{
  "num_key_value_heads": 1,
  "intermediate_size": 640,
  "rope_fraction": 0.5,
  "max_grad_norm": 1.0,
  "schedule": "wsd"
}
MLP neurons of a small language model. Each row is named by its layer, matrix (up: input weights; down: output weights) and neuron, and shows model dimensions 0-159. Each number is 500 + 50 x the weight over its row's rms, rounded and kept within 0 to 999. Numbers have three digits each.
Before each neuron's rows, "fires after" lists the tokens most often just before its 100 highest values on Wikipedia text that the model never trained on.

fires after: " 2", "ik", " d", " 3", "8", " 201"
L4.up286:486484549476400481561412468572423540556541474460415495502583523480496538480487402516457501557485547537395493540530547548445655445432524474460439390453521562495469568458509439522532550458490416493436537462488501532546555515501453537370417528515573462577475513518606393529532585494509544581454496551479560565476539481546495462469378494486533439522549506510486570411458504497477496603398521522492517477476475565499512542510513536494497450528480456441525478568440558541501498502576521
L4.down286:566506465464508575538518559488513469544539436514538558430517528555494481420527548545483448391498477473497473429564589586512474552464416452504417471484586555468431456495444481569582518480500487444472459382456534511447528515463401499472450542434554497471432510440547542510509422511530504604573519440533457508607550535474613573563509408581487533454490525568519526522465491530545532420555459476516404499524567494442491526525514566472502506593452473519552455493398525367462544474536479

fires after: " s", " S", ".", "-", "as", "c"
L7.up212:498401543534453487569505515634510551515607532465428439466468435506506505539481478490468527519493513554471462432533447469426605481492473473540461519505476580484562521536514453513476505501476431414437498575504505496542507453502464505494491442426462581467559514530610452508512589508554538512519609394483508440435485464536500514500460579432518526497503471531478600457529469443488460510476449575417584511552417533400459528459618561488507483356496380471554420578515483542568486529479508
L7.down212:504556407515479510465512516480491471531448558543517573483514560485431453450438550548495457512565472508531478428433512623571600458523538519432477398477584519492515532564581419514487442483496421469492562410433529574490515466452527448519503548522509564462452488538477538485558489423436552481592520600488466542558499461470525560520430403546487402526484481477480463553505509486554594509545518520524517483473359496521518415470483434495582515637482582487562442437452494522382508434512493

fires after: "|", "\n", " f", "o", " F"
L3.up179:525469559403408555470508548508497455497476585554419404471501580540455502502374506539520526501458546458456505563505470506487544471399533507459488480593517501419638481498483507597487515560483536480466586415525468473525401558487593587510484548522451540365497410522486478471481445519423494491545499490414554467528429559540394491583499548544513463500536459468421514471555592510538529454526469499492503412416535596466490475451570511456503549549475505483505444480479506534436537446495425
L3.down179:475465442469521551435536474498469488527444485433499559493468461442467514467545460509479507469454506446520550445557496616440412551491538462486541538485468498463488532430559480442514552482518538598505536547451543477522471556589386485488557484510599460511515487445491525508580463466559462575565459435556487538363547534518533477653437574411408582464527493579565472445536419459517451447464592451395447502515503538491460463572470383507491509481496484551500420528560519484581549505507577

fires after: "\n", " n", " Y"
L3.up215:587550528527452512460435480429517522530442450455531491516511544459519543532471532556433461491488388495541528458516534575471549595456584495409461479489402447492524370491483487502543448541486569566486444532502495534532566519544466546485514533484461534518529438570498528505421589593500551440540559464564488523478519439587488473487490463584546525453496472702533390434486575453446524431511441527503509536434515532579448457492548480437512535481437419485478606457454506462494553491418452
L3.down215:493533528512505492551450465510507532493434458559412453409513546558524533454495467450417594497412523552483455552553523500568496483578483613534389470383497557475524467605511459458563460577431476488486530402499553512448569509480529557519496543533575548485466459504534552409513527455502436522519461503546506597574435471561456510472463490467451486557480443531509484511515417432515519350462560563549473604566509469450527495493558537436460585429534480535450617509467553456461453534450487

fires after: " f", "f", "d", " d", " b", " F"
L3.up209:540508425446436523467381558621521533489530539481575392496581446409438520513461413580539465529524481475470491540440455505511591521474531468486461533504562439516498511430449437603521398543503550463527482525418485427526503557528483604572502468463547412466551529421526410492501526558482519522525458609471467472573599502571508509544501547454511537484484540447488421577486543517476514460453583467558419453492536564455589479471498574517480528560507548407428447456493475446457471475459519
L3.down209:522524523516502460437509470408521546442419457504460552536483527521528563475482529412478482542446541532539552452499501459511425517627487582516567472497433444577483434615479464513399446377497532551577469519557449566476528408568423416383461550505557506501460467541459555487525531558567519544429546420561488561511522480462580428537509363513539509531458504477527600455444472538393539520525521526522427477473445507522445497583539460481488492432485472558542540487532563514510522426528535

fires after: " F", " f", "f", "l", "m"
L3.up133:471472576341523472428535439604494452566456490432520503468368555506455485531499540433578453541423549461546471456532520473549526617475425499546444485478513466518466551540417503545465501441443491484466501524480487456552538479530503519555498526606458464487501486458420521532506490525419508558579492538481469534543475536547476521553506472461593462562528601412454426479428510500525479575435457460614510623472423500551424514473529499490442495589486534481522413415591478539449453505521487
L3.down133:557508535510454474556489472488489462543563566487534457451523488416526468470483436583394513472518576594431448539573463438496492454425505498445443542565528596526510518503527473545521440568428498527496516487547440516575543501481503499550500462577415486493447524458610512464581532459504508461441496484445415405509447552518503502483425506512400571531453465546611558580486478498452514453576493599397507415465564466548534511577488526513489461509467471562483536624415444519628506447451464

fires after: " l", " s", " p", " f", " m", " ("
L3.up227:541508478365523499392555434549491546489373463507548460605451527449554498513468443428468459443582537505555518511562522536435473525462429442536499470515462470574411547511510564503418512549496498479537454493403472493519439505455490543520440562587502623429474534525451508493534529579483522505521488517498507472602558493597495527502476535490557516494516647508428495542466460430526462453463395503509512567551469470464501434427521462450501565529484530513535424517460515542475587449508653
L3.down227:540438458540459456537448554494414458477559518453605574422536567526466494488512567472522531554443520469551384461463456490579484514474545447524436569402477575515529474501459399501514485517473465512459563464572487490439478437545488497500436499491458423517518508505549558538540437549454500530412555529524536469428491554433483469554530514522515507434432391562501500452456539566519444557563533485541500486409460538442555613532571618599432443454433567577545528433604481494514436478503532

fires after: " L", " F", " B", " l"
L3.up127:394469547356515496471451441512451425436496558529484484523374505587526580549494468540464528485539488553557426505532504497457496492465489521537502481428587528556507488498473492622535354431517485508579495472434613534506565593507545562548518476514485439404512410491433531537497523503407490480463481531529473553626462474512555449525582456448434514567475516389492498451466490538490483508456534495517534591548534585592525516529468576489559458496517510489437504490509498545465409523515448
L3.down127:422477510559422474507541376458522523499485458429504464438432506491503406612596485473547494505433460493473450516429461647479470524416518459541449535511479477564457478488461468475522466481613603461495493484549474520618496498508524491483514558594496525562497566594419458469528580468511609458534473466422527503434431544523439520530493461549474493574497440425611490480426572469528473458509505561481412501505545511603602530508530477474454501465571523489550457528473513537534528529492403

fires after: " f", " l", "oot", " n", "areer"
L4.up87:455515385395584434504489488444497538481346464425483486504481422494428565496472553536539449503562536609560474615509421560465497403492515501523490504443431527599507495624460557463408509474510465553631483511491526526554463447465549499545535467570423451489537524542475502552535513491469469459581542462445452437516496530449552537576483455482483502488570531466588445484462477556507447543431580454513478532574607555527544450498476495453441475482460517478560552498576523485495562459504493
L4.down87:389572496593445513582549450459536425494678525468594489515538566586489441505519521425508501384446531474440577384556535428434507524469490447561530503544457502475546484440450480509553472470489560500432518426625538414502490485558494548444495388430538508474544490449467499511406476497524495570486551487554537501480495469501615523518509420537450496582490565509479510469483528508413466531554445497453543549558505482576479552541466518479520493456501603456402537530472500504501478528481487

fires after: " t", " m", " f", "ost", "ual"
L3.up148:445475438426578470392464517515520526533486626543459451487461525567482480496501476471454423518447478569491450465487504550447439576438598495569469539533540609438453451459470465570440507482433568384557544418524518479460398457513466438489504461519530575510525574570523494420533571484482524481514482517492528507540528539556561513554486521483565425470455552536495452552553459477423477579483484481524513513487573533448543482424485558537556532544388555535495410564557514547449633400462519
L3.down148:501544445536485567591520476470522505489454480521547463501545470396443489488500483443535662484468441477526457443437487447591602365570506528488480472462460456584531540533494488491521453607547453558461498549457505484552529516501520460494506546563447462434529477474449535557474423543527467495468481595505500488549622499456442505488449517574459604525438500488451523473526521526580483519562562603463479519520494418474442424632451423481540466478524509457520543448536470460498341551501500

fires after: " f", " the", ",", " a", " F"
L4.up385:468453528411379510489468560500500512507529505372473508540435453567568540526450414462494490436507505516497490443472518581407497542457515517565493526486501487530500498587425505533478518565481540432450453418497498450575479518502505561485472524486467610556419449449508493477557555456485510407527427527463512577506476511559544545511508557503364514539493350433443469512511521535547553559461512436549486511453528478466549475538461530504554516627421445445466448481550474532635580473610537
L4.down385:529480583474470524473525420438432609570545539374489437481496456553423451469493542586566550537476514508514511490526365424549483456511528507451462416526418522465544520450513564509528565610535489490572479507429551489545415558605445453492544507420496465520540506480504418595504497606465494591522416471452454491505505539503467579555463478451533498499565520480554494586487480516583492389581528578452511483418596492461483492575490463482589495512486479478456538485499550458470469484429488

fires after: " L", " tra", " f", " l", " Count", "ist"
L3.up190:485503522444562473469514511593420439510540551434547477518455426509455568557506486513495473519542522614477441452488518503506596559477511496427459554515442512528573490498544446459521443464356480471604482489488528496514421531475441491485435507406500496452470429481473456587490458517438592571475491537486536515478553410428497511588497528431449530404577544477512503463444536573409532533409553520438546500490508563534506504576487570453423591499472530598490642485496447532462466561581467
L3.down190:558515548566512474549467616520539545526420450419514515421537414504549476492534493472508449537524571472482451567462569485593440573579526458378428466592507497478428431461546513428588461514568539520456476475522412467475474452545477458428550493536512519466557487509542458457506486426408441457509480423558482535500481531561510627463485460619563429557532442544488456509572478477585431439540572495471419550490494458486536502492492511617588510461470553527534429541529473479513457461453490

fires after: " f", " m", " pl", " F"
L3.up119:486457538498415575409430446583518607453525463567520407539396451476462484491484454438513503468449439555552583431524502515446463600517503537486455555510518496483423454477496486551446484501499528382514516484519472461439480514474477567638495482517554454460468523522433421496597565504485561607521498463490494439504480536529491518541517479555484512461512491481461495495490555545514523441420492446502529481383541515488504473527465504437511487608533496512431491670548448411548596390562537
L3.down119:466458404572546451494460514503515470410524495511557543483558556592456514518555536586515487514587527497516470627320459509535408565461520504610438516470436454525459506504411469480519566539469491494538506503503435513527413483594444447511474524443558478560492475489445570524457421550447464469385510459528520523493521539555477483538471509572603501464494423617397516547468513508507465543551435394546533503484554568469510428588549487466458515507518549441529520491494532562473443451484511

fires after: " S", " s", " T", "S", " K"
L3.up120:528518502494420512455433504492535445599521517484504447481537473476571514526421503509579449518487498524459476565474583438459548619447606505443574490511548472491490483403482467527512527545423454476654522499482438474524505465476401526446531472451607527388499503594520496572484507566513542402415519482520436528442596425421525521538487499534599469419557551510460509449441445512524435533593520528483468545464471504536436420484471515467495485454468427512546556554568484516449416536421541
L3.down120:497599434465495523468487481506507487488545547541454521492472473626372436518451526573488469515550538486488548459508455493517500438480443600468511478558423455479503493483584571519472429532603508563437488486460499484513574569584528515481450512473574470475493460390542470516578477515515482569496461484534557541625460427507520579502490454588455415497561571485538491491486464532449485470385598568459560533433444509408639462555545441508466479456436493499434419458500563505454468523509571

fires after: " L", " n", " l", " f", "our"
L3.up198:543515473439485435465555458606558625499395460443525480586385364536450480549475561467499526477619475550514498564445526536502493401500442504518527447475503443528508502530384548526564485456487471438546601593532496518487342504536447540557508497508413531595513508510532596443550547516429500513502427401571471456545533476555521511572519511561550537512593474553490549445537510457470474501434484473496512489479492525498432510577563495456494476479498513519434549454468515452563495521527499
L3.down198:576549454541502540544437440471406568571520516499478540511639583520601567402529465556504514535426469467489551512530577459418504535459513495535464517493491475450504511483557445484512557498507425535511430539376452510380436486488477521443502478517519464524455490502467459498544493558501476538557569543436470574539471489572524497479564430411545409389550578571517400562487529459516428399513512471565496485481530474480518526492584575527403505524520494458510546510449477512374595540535476

fires after: " f", " F", " Se", "ed", "f"
L3.up132:385542459389507491550456540567504473451535471468573475489421501506420590518395466530481465461535517536533421452506478597548505553483481503480446517578561511427453481552507571513423539444477486527574544474488445506485505460499481548520417561465430429495506418437535460433485444534513508405583545508462453555507507542559531476523535468565433471564502490583511475552465387529496550554508543509603485584408531519435482465535572465370457460564458474474452524486511560575444454503612533
L3.down132:543500439454535479462439453489483490490425456543547463470444517402545544467540543368539558440489552517494497495438497458494512494508418428476503489455492537477428406609418467584557439524459512475444506384639495536509527462417550508532502512469530511507551552544506586550534523420525484531498568621428471531485473538527534489485541476539459520615473344525501548509557582526492452588564503518546505500478427490557527575496510556483484522430496438546561534531524430438538530446413462

fires after: " the", " The", " a"
L7.up18:480504539534476623532456589598527429445410498530509494456499469504605473480457424462489450565476447458456592597515500462448548524588550521491493461489506485558571467430456487612390541464483457467481554478485506544379485510577431542506615495528469421520491432486448538458484549532533486541539561512477545495550434456600488477532443468529431448604607477483500508475528570513503573470517486452402435551576462478480504550436413479452530507448497492455547423505513554467487578517502541
L7.down18:547404451484548487496454534469513481564464492382536475607529542614503495526499545586487522446453501537568403440477474520528461546452508495559576544492570539507552459468510464480491460537534558554492440557467453485610510509481435476491390584450654548389552453504436526519502445452495553453510438495522449515541540444461436520476504485523501397542503478573581507521470407510470422496523380453502520515528503495424438511519540545445605496476528564496596579495440502434493529466464534

fires after: " f", " h", " e", " l", " le", "our"
L3.up330:471433657538513489480531423513478490554483521448456459545435397489442517432502437467561433555462473504429512567517526539547516424481484497414401429541519501477467485446405515516442469461521443479467536500490520387456532491482562576431429489492470483471543439473502444491550570594428403496499556449554505524553500451586491534497516488611522587409540514564493501452561537496540423490460527528532519617443471498572480512520554549581524532515466493416491544544477625536552582528481513
L3.down330:497499370480550430546471483503531536519440566558496528534523493487453488540505453579449525408533472514541482488466486575500614513546527501484498491513472555427497458435515547544553430380532539548508480592483520549543463520486556452503497545413499480463515466588490581562535476491497581522497498526438510535539480487475462538527441555461370602485530531343567542541504494489425541493388452459506511441564543498457567388491487508510452497507499504526576461469531489420353459517621562

fires after: " ", "\n", " 8", " 7"
L3.up166:494486549526487566485427432483488532526316482519447455571597500451534550504480537416355421442532517497577513465531505449459542537451466517491446460514526487548508446481484415529491511457450558439452503413539586482468510524543502508429563501448422557453503479532550470522533491581462538483532542496519547511452500504626499485570585387552537511528523500588461535438522524576514533552466445522498354582450588482580480533482550498456508590542495485537484514556522508476519518391463477
L3.down166:570481613528463541481432477507562457515473491511428505549487520495476502462457563491532511456399469528524513471527602479466544446461486541491416411542530483554539327424543529499529454534462470489421525433515563472448498508482499488563539427438539490452439516501539475536479459436513552544524524534619427538478493520613461548473481478536538539526436490590588450456464519539503546539462468563552453429611527545478562497506635528464435600496499506455470538467416446498422548508548388

fires after: " c", " h", "C", " loc", " cons", " he"
L3.up113:439453488650565518489469513455476502497514414528511511476531463559547441517604570554537491428480559582424455471474512537489499500530501469505512472500488596461484500479472458578612513495458448468530500478536462529473470456495573528513551505437518482446391463514590504454489510543555531446614432536444542475586507491561500495500434563477485430475534498418478488432564510458536582450409569507318503548487526462535487541450516434476480462452439491557496547375424475505579525444527409
L3.down113:526574418491444488512434516452473525490481631460472507576447534428484534467437448513445470538561478486548472479523502541465529455457571580460533541539598528589519541499553538448521468524492477538496459525418476467520522541458464467517400577453602426529615490469408463525509525468475549502414524503513548427457444486492517487504535396476621503511437456489501526517454601444492382611602510501546502511497449484443422442550533562545549515478481577494446519560559465466397518534428562

fires after: " S", " F", " d", " c", "F", " f"
L7.up197:425509537545464457504451441494623560459522466463437474518460553474480655615471433480525526438469452462522491551490431532478471499600589507591465435475560478476483445438475533537556460476536615580487463528477605490461501493576460517491503571460458429509583488499462437410514551468441531407587501456459430532485471429544456492486468432561526571513515452560523534430464467536494587441481515565497530495455452515525481541523449444449487521573494461553440421419557569562523565502490536
L7.down197:546481610562515552523530529546364492518414532484607465488519536569534444504508558528603518442523535463518544553501537393498515497509385542447451499493567456516530452511485447499547504506463371493465505524474536538466505425446490500484470530524554415403513553528521493534498499540462463569516429486514561469477502536495508506482446505434437450476466442521539570578592471562426371506540491509561515441572486437490491599517531599506527503426525460485515549547420475398487388517602432

fires after: "E", "C", "y", "A", "S", " D"
L4.up247:456475440443438560357464526507443457456441441480527533542480545476495497459441418461462427597536538500500550473506418484547435600634544555470517432477578466487515485493462502499574459542552564457535477532506536483532472477531507431508438434475479544431473509479449530497493523484538477629456488582509469495513520504434528510499486545477454443546565546459579555487492564475509486529315497549582455511539499388502610584524499528493509547542479411435558474468606496494425516471521454
L4.down247:557508515538609426593468460555444461580478460481546463531580498562531564511418528537458579466514565520540506523513515530513475406445512440532457511477482474481497534560427485478517443421472447446514572463457521593534516441459464454456568571452527444534480505514549423583500533543500588420606512431549434508564489540547458506545474468484441408510422395541497551501476439514553397486669542499469584519464482532531444452500453540452459460579490489528482481478417512439458584480526542

fires after: " l", " L", " T", "t", "T"
L4.up339:490493504352414549438576423504438570524487464479377516543460381516434521508642349526503534528531526506513563471493515546500465533417450469548584570489523504557461482474444549454539486550520483433618534553472449499497509545497521452453545515522432520483473461526502513523559476454509515493553432459497444543532582450444533512521480556488506432415500601496521495441478420448441512540504517470457566572573608466433554512502522569566453460524561589477515547457442557486531530511522507
L4.down339:509481513592602480551478501510512541495532552477553497471531562492510580584478574485540493531452504375533518490500434449441502587524509556440432434442461507449589491490596414476433507490452492485516433471476474472572460506476510584470440482580438462486542532522515405553441437523441468462522560592566480543583363515529449434474462483479513598562564369487471498513405502566492498471491578482561441513433459532526520500478574453454455540474443461508564430552556466524521483409560538

fires after: "\n", " T"
L3.up58:501517560597437550461549529473482509456486398552440466483550502531514513502406468500500441443530463498573553436525433453511529567471489523411516472537535435558561406465475442450511511504479478472522449404527528528540529603509514456540556495411424491390478491517549475548501555530498549553520419429494551510508510573599512530513529433624486516505545486561420497425365463547430613524506535523538494533484535595607506551464520463426517497492437508592479483523546542416470516514518385
L3.down58:559526604498500561412444376505505440575445463526405490436532522489446514495455543541497446511423496549486521447525512521481476492579480477464468520477499530558626463488561573504533493516502569399516602447489484408469530536471468441513553502502514487386447542508540487441515456475529499600563481483564456499468499602533435518545488451554516488573493516475506507376359421515430621511591467546496533570585528563527474547437530576431465472517542469534450535473477528439440514510485514

fires after: " G", " W", " S", " L", " w"
L7.up155:538593569546422418427483532487501542458502451415560469509453416529434560473458460506468607480559546638478510563516545455494496415539478559403580498550544494473523417447460488552439573492511500583483469491547413431518458467454469449450519512604577463433518441510451425589374492528574553496452562488503462522483503430528528605494432476476517538591503475507487549524565427481504516472546519480457446579554431495507475555462515534527472505481492501526507475461522627477434534549454468
L7.down155:510486492537473487497551422517441514551514504491556504484597450442624579633486500513527508564416507483405548543502526401495506618467481483477525428440461529418553564559546452559446506402468525402518449541446575456487521479495553493575471482500507541532558505545536595532522508502541448530440537442536516528582389518535473493503455527587503456475474486485521502514532469497479451436481541455543396498443476455453497526465511515525444417498646510495424440446402485616555464485546543

fires after: " M", " S", "ober", " W", "S", " Y"
L4.up368:565452474393455502528473531520430577594468482530537534541501455364361523537393489471443479594548446518467565424474466440509511536519447588446493604603517482522543442548475491525428458525481485509453505567520527470471556531525566565547502443535568465521445458528443588522431435508485512525517608485447463552421551494509502482534478506525452538491365516531507535432468466512547530494454615437449460479465383498562473539509482544478455527478512478516550522507599503552525431571477513
L4.down368:496598562525621497476514502477561558469462551500429557458470525539556481472571482498564527406509574519570467508558479556511381437510528470464514458409516523468415579530478529511573523467501513449542532474461515546444490474541420422458455541522416613475518567462516505473549565516352525491533506545485437439604415498513473486466504538443572479530524496503454428582531478511470348482556461478485483491535565433403499547533456484509580475511501456485394471542428552560465531500569513

fires after: "re", "o", "e", " F", " f", "le"
L7.up392:475530465441470511544558475552491547523582540462547492471481482554497536512594518598486540550553518556559472524423564501448519538562432498511466535521529451551437459510504497465490517437504595460522422479540534426425459500378490520426556473371464420472536542601469505515414471506471373492517354464529541574530505484527574493511540444499475540511538534474380422479528520497489429539474530533505498422572497497451551588500581528417495433394539470479512533560514527531568561507424573
L7.down392:424444482554464463495510544540504466546447525549484539524481551463592555494433427455539471590530497537465424492398533523522533492497414448458535487494443500523530528448464508483505528451366458479541568462537431431441462516490572561553628547558484470570581522495505469484618428509548548476423586452531527592487410525473557463473560563478559500509477458493590615443433437472537491382516513499466531534520488557473498507462508441547486471560566500485503516456349547473492470520591482

fires after: " C", "p", " ", "C", "A", "areer"
L3.up175:446507544504468511557472482552543522543470495481549538446427501511512481489482505465504482520548497510531543518465454584554450588504482456488521426447505538540608435562516521489472501441507517524466509464616544554560493472529593492549476498442475517448397545484521454412460448493525614448539533489456427466541494523504394560361448517322440489521533400585498514509407494475566514499487568545464548494456541493461570592549472577389483572480514528418513471468551546435459471432501587
L3.down175:488427438501567469492548560457495450419494502410449390530582515589513568523512508453557490450456502482444480470492432473433542445486532509514550545551560428453400588472535479500610513503587474499576513483474514424422479464490464478472537467506461548464579480495423556530507533528437565454561517509535588480515431558561534500573561489680534489534495526412542503568495449488485496485608478407549532430479451491536450463487515473613521448591520431580445476476497466490561510523478458

fires after: "\n", " ", " N"
L3.up299:646506556538488530458538544506565494470361466456474423492501509498507523447462562465449457457553433516557528509502482529494593494482499495581391504584482495503470455396395503482464408453542515473490473452534490482489449477547521511520515426501459592483467451462543413495455525566480542563544446448447465525413532498561474504572523457620521530413466532546550471424544533534576538463525463585608441565504576480555455568442591475539484521495580484529476522484546486523464597457464411
L3.down299:532538458544530496547458553490460463477473578550436494460586484478525525392516444529448561470509511439543439483518532545516483505505436515505448555475547570396435460530519423432557547592472558484525578586553497517438494490479515438546526497579549492369452496501450572557496460410464478404594514568525513457517453506491451459466457454527562512494411470458511531638517483446449581482491434531449348558491477527510624495492518498435475527540544496505585577530527457544460441522573460

fires after: " S", " k", " s", " a", " c"
L7.up381:499363533459418564463523483456567488453489545517445389486526526506509459542428483581612545388559528477530509553437516640525478541453528504547435545512550500595492550579499457548460495524439517514487486537523528425405551435476456560467519491524490405499558466559520499474516595549469496430567604471481535498502454468475478519513494495533531597434472501524518593422470391478506524391495482454403489553486504503428432544515568430516535464488591472536460492527557568531527517430515469
L7.down381:559498490528510525392470512541449518558464551561487493545581623488492432461537518469493361442523463586472554553432552461443494469494473578469428472439529471455505568471548451483539424552581600458439425457517509546549392506489419497562436575472543550540429618391444529504476521587484569447565524442488485608436491472487509532510502510434489448487494531505467455525536528458505536583439431501548461506481413469515564470540518534496473471569550476514584478510481447549463463593532470

fires after: " f", " l", " F", " fl", " pl", " Pl"
L3.up27:485466469399466471409435408513531471508464454456563422507494435565535531510506603530543435595464443538478537553481477523447576547431388430450463432560504549558472431555544582510408538497494530479512534497457494472485485586548495547537457502473424448539516539527503517505550469545537458545525458538483508510493411428515450468539542573440462454457575573505474498534494610493566427495556528459642479502505491582597461554494576506401484538564518490476523500472590544502585516415466433
L3.down27:478524489584546566475520569525450539549505519573398530409404512487515500539376475496389494479449532512615464419475528492505429468492517553529509508471606433437486627437574519401542545449467529550500450560475490467527477444523459507563493475440510553430507466487452427542535559459505500520501520531507546456430558472511499538426521537482450538564558508552512623517575485566465618405432505575462437548487512547486498468505522489483514470504519465561409466633452475458420509495481516

fires after: " S", " G", " s", " F"
L3.up630:460463458485517455462508523544558443423487513468519426515536461542513556544406497492495445552556519507524493525524538543499512480470499517444582567531501421597588583528507398536579476579483496581543435544447485525614401500571464543454496532424505520378446459513482462479484437513443543407497560439360355537528452488439413532513373539564478464386503504539540513488548405503531481533553507498476553531476481514523475427493516548468568499431494476478550485467508576471476559485522521
L3.down630:478531453529509509478450496478564410511442510484465476577496555476529480556473608521490492543466506451536332538522476533551478441600437445419416403519510570411553465412602530428545582467565506461453498498500479544494545553529502436573516523448523556502509486549544494500381506532582450495454491537518536501452559517450497506416535471581448433506415452493433475464575512483547553566480549544586567561462413505475465481526428403498469520458457496570465629507466550546500516502484500

fires after: " c", " C", "C", " N", "S", " S"
L4.up243:559502464568524556552567484502534522477520447498498505541503471482464580543530528451601561466534560550506550533537423565587468517423580485434480553421561486490606418553445460532482419411622507492509466488528440483569511484458402479499484548512486516509510539464429524448582505505541543480444497441495476446503454529523443496380448493339583436440461519534569465454537579464408511537400555470482562531508441483489553431508410558469529425588484462514466470502466484516488468432452533
L4.down243:571487508529474471448518551493370494617432564542486548505443533622507474475413522470479431554468526492458476491497527459556436456475493506461391437426537565412466617408551511422532497578536475530521485545462404431503540416499525642487437466466540448564515415584544580490497485530447527474493547519634460515474468426508443464513494427587496557576491440491498546516466469532555459439554535528508528543470495532508497529465582539536470497484441405551482553498555499484524484467495524

fires after: " 201", "p", " 200", " d", "e"
L4.up166:440395507495518533556497477468497620598496488358486578537510436454493493546398573496490628499562390594496499445496501493482497451438472479515519505468464503486585609537520441504524472362483421497535507503523479526543485460513497522453433563481506532406504536647577426534516544382526636491515503509484473449501540533567409523445483422454448520512468553494442492455490535469566504465473508558506508441479535579497542538524483451495503452516506469526515522443462588555520535500493526
L4.down166:461499554527455504495501540551504443471480374437485459487503486566499453507547416538404421474493551514487505406537505440476447611384600560446558459526422451504521495428487526422581427555544440490514535518405580490539475619458514495466542510490615493553500483514461551464502548456540518500556410492561502540445472542462499477575500625510544517539541422524504471470550511502515469505556510460493567420592509448460506541489453541439571436584436541433538561482569480495421572475479514

fires after: " s", " l", " L", " t", " S", " T"
L3.up39:445469474407430513489528521541437517515474573490475557494397544533499529475488486494551468523500483450514499551428459550381506380485496524611539444529488459541484491532478419487522542485550422493531556521548616498495478519486485487541492452444614604448479458578413524514453520410487429512482491461480531462566585388543501442396469536512579415483382570517420526506497471531434492554543447505420508575542489510474558477474508603571552468510439519463516481615511525564478564485548489
L3.down39:440453538418499433568449481470535461595519491436524464551527432471536543501496481527530471528474491527440535493515556525418423526493540498501466543502426470488469567447504599527571456559596429378502533499553466501559555567441662483529379558567478560497345443603479433526540459537564527454493537489556473467589458553469488522461592606430475483489398475492480492503488512572534523499528468540608517502505485471422490499451482513453501466487480511537521456496529567555462502459481426

fires after: " l", " L", "l"
L4.up470:447519434460433492392485407555529479502496467515477496586403485457505462480552475464454478504597599455484474460541611429515520553418529420636481498477566525501466556586527497535478461573548489573549455510488455516344512493493573501511525408544412536467554471448482580530536535564433495458464492458459470586523478562553413488594527559488541485462522526551497554464589513453504436516529424453491481514620505532463489501502476468560553574470412553501462439512462503567523472490472479
L4.down470:471477513548504461517538562455511531445494489508588519458515472484468534463470440499512502536443527545524411552464445603449351459560463476427522540529507482534464493459460528568571503464502636524475499551595541378458527547455514493465508557563527524527410545560556474463531410511492475579548424421488525519545466442462501415610465447592522490542541508424490433491423480532488512447484527541532485452593447485422380582485537537451511463552528622528520545450538503444495555503418470

fires after: " A", "A", " E", " B", " the", " W"
L7.up262:486449555606464512434437523491548544531519513458498516522482355508562455464467555487484490432516479478455524523484574507579468544537585440409559555523393490452541465562455492485403523530502495417546556539534577467448551442457519539555534465464472485433476409409418516528510493500541415607505485556562492548514503492495491497537477522489460463505541527481463496484531585492552514506465395395531530504495488533468474602472549527435486451412571584531572525468458468603641463475437414
L7.down262:509450415539501451561491482510420594563578454522529479446583574507506502567488578516521557504496549554504514548479476519484536473446403509413471569439459460572530446510531465449535448487439522539481438419535499455494491578543452459545525532504567574619518527465488460593476542511466553463528514561455459348546477576557468475450522455472487507532497523540490468483488474503435533462579629385559441613516469509497423468458397476503453474469489378519478442501579509473509472537556572

fires after: " m", " M", "\n", "M"
L3.up435:522521488478448493436559561392511491443525532562442487512484449533409583547419492527428513483612514482491474474555441560463524475525473492479533430609446423507486435522628555513561491462555507446406438466462619453547531468422541480542378501426441506515558461517556517600577569454458493541540488416427546459462489469511532519501563474514494497580553521549504502408423412492465617488456550513562504568476479483491439515558502486445537415527477461489468421487507464462458485447484457
L3.down435:555524451568558487505503451459571508526487439582510576509473590558490498605427444540487386503519494434443563577540463455525514510460504598450530456502476496572558572545434462520514485391520510468544471537489483371509472518505501491455487513425482560427503520474431519545473488525482514532607590431484483387513571519513553502536473512493531564475440509405474548429527486511431620452498484473471549490454495527565442539563474483403490407632547380513500476510510512523569531493440558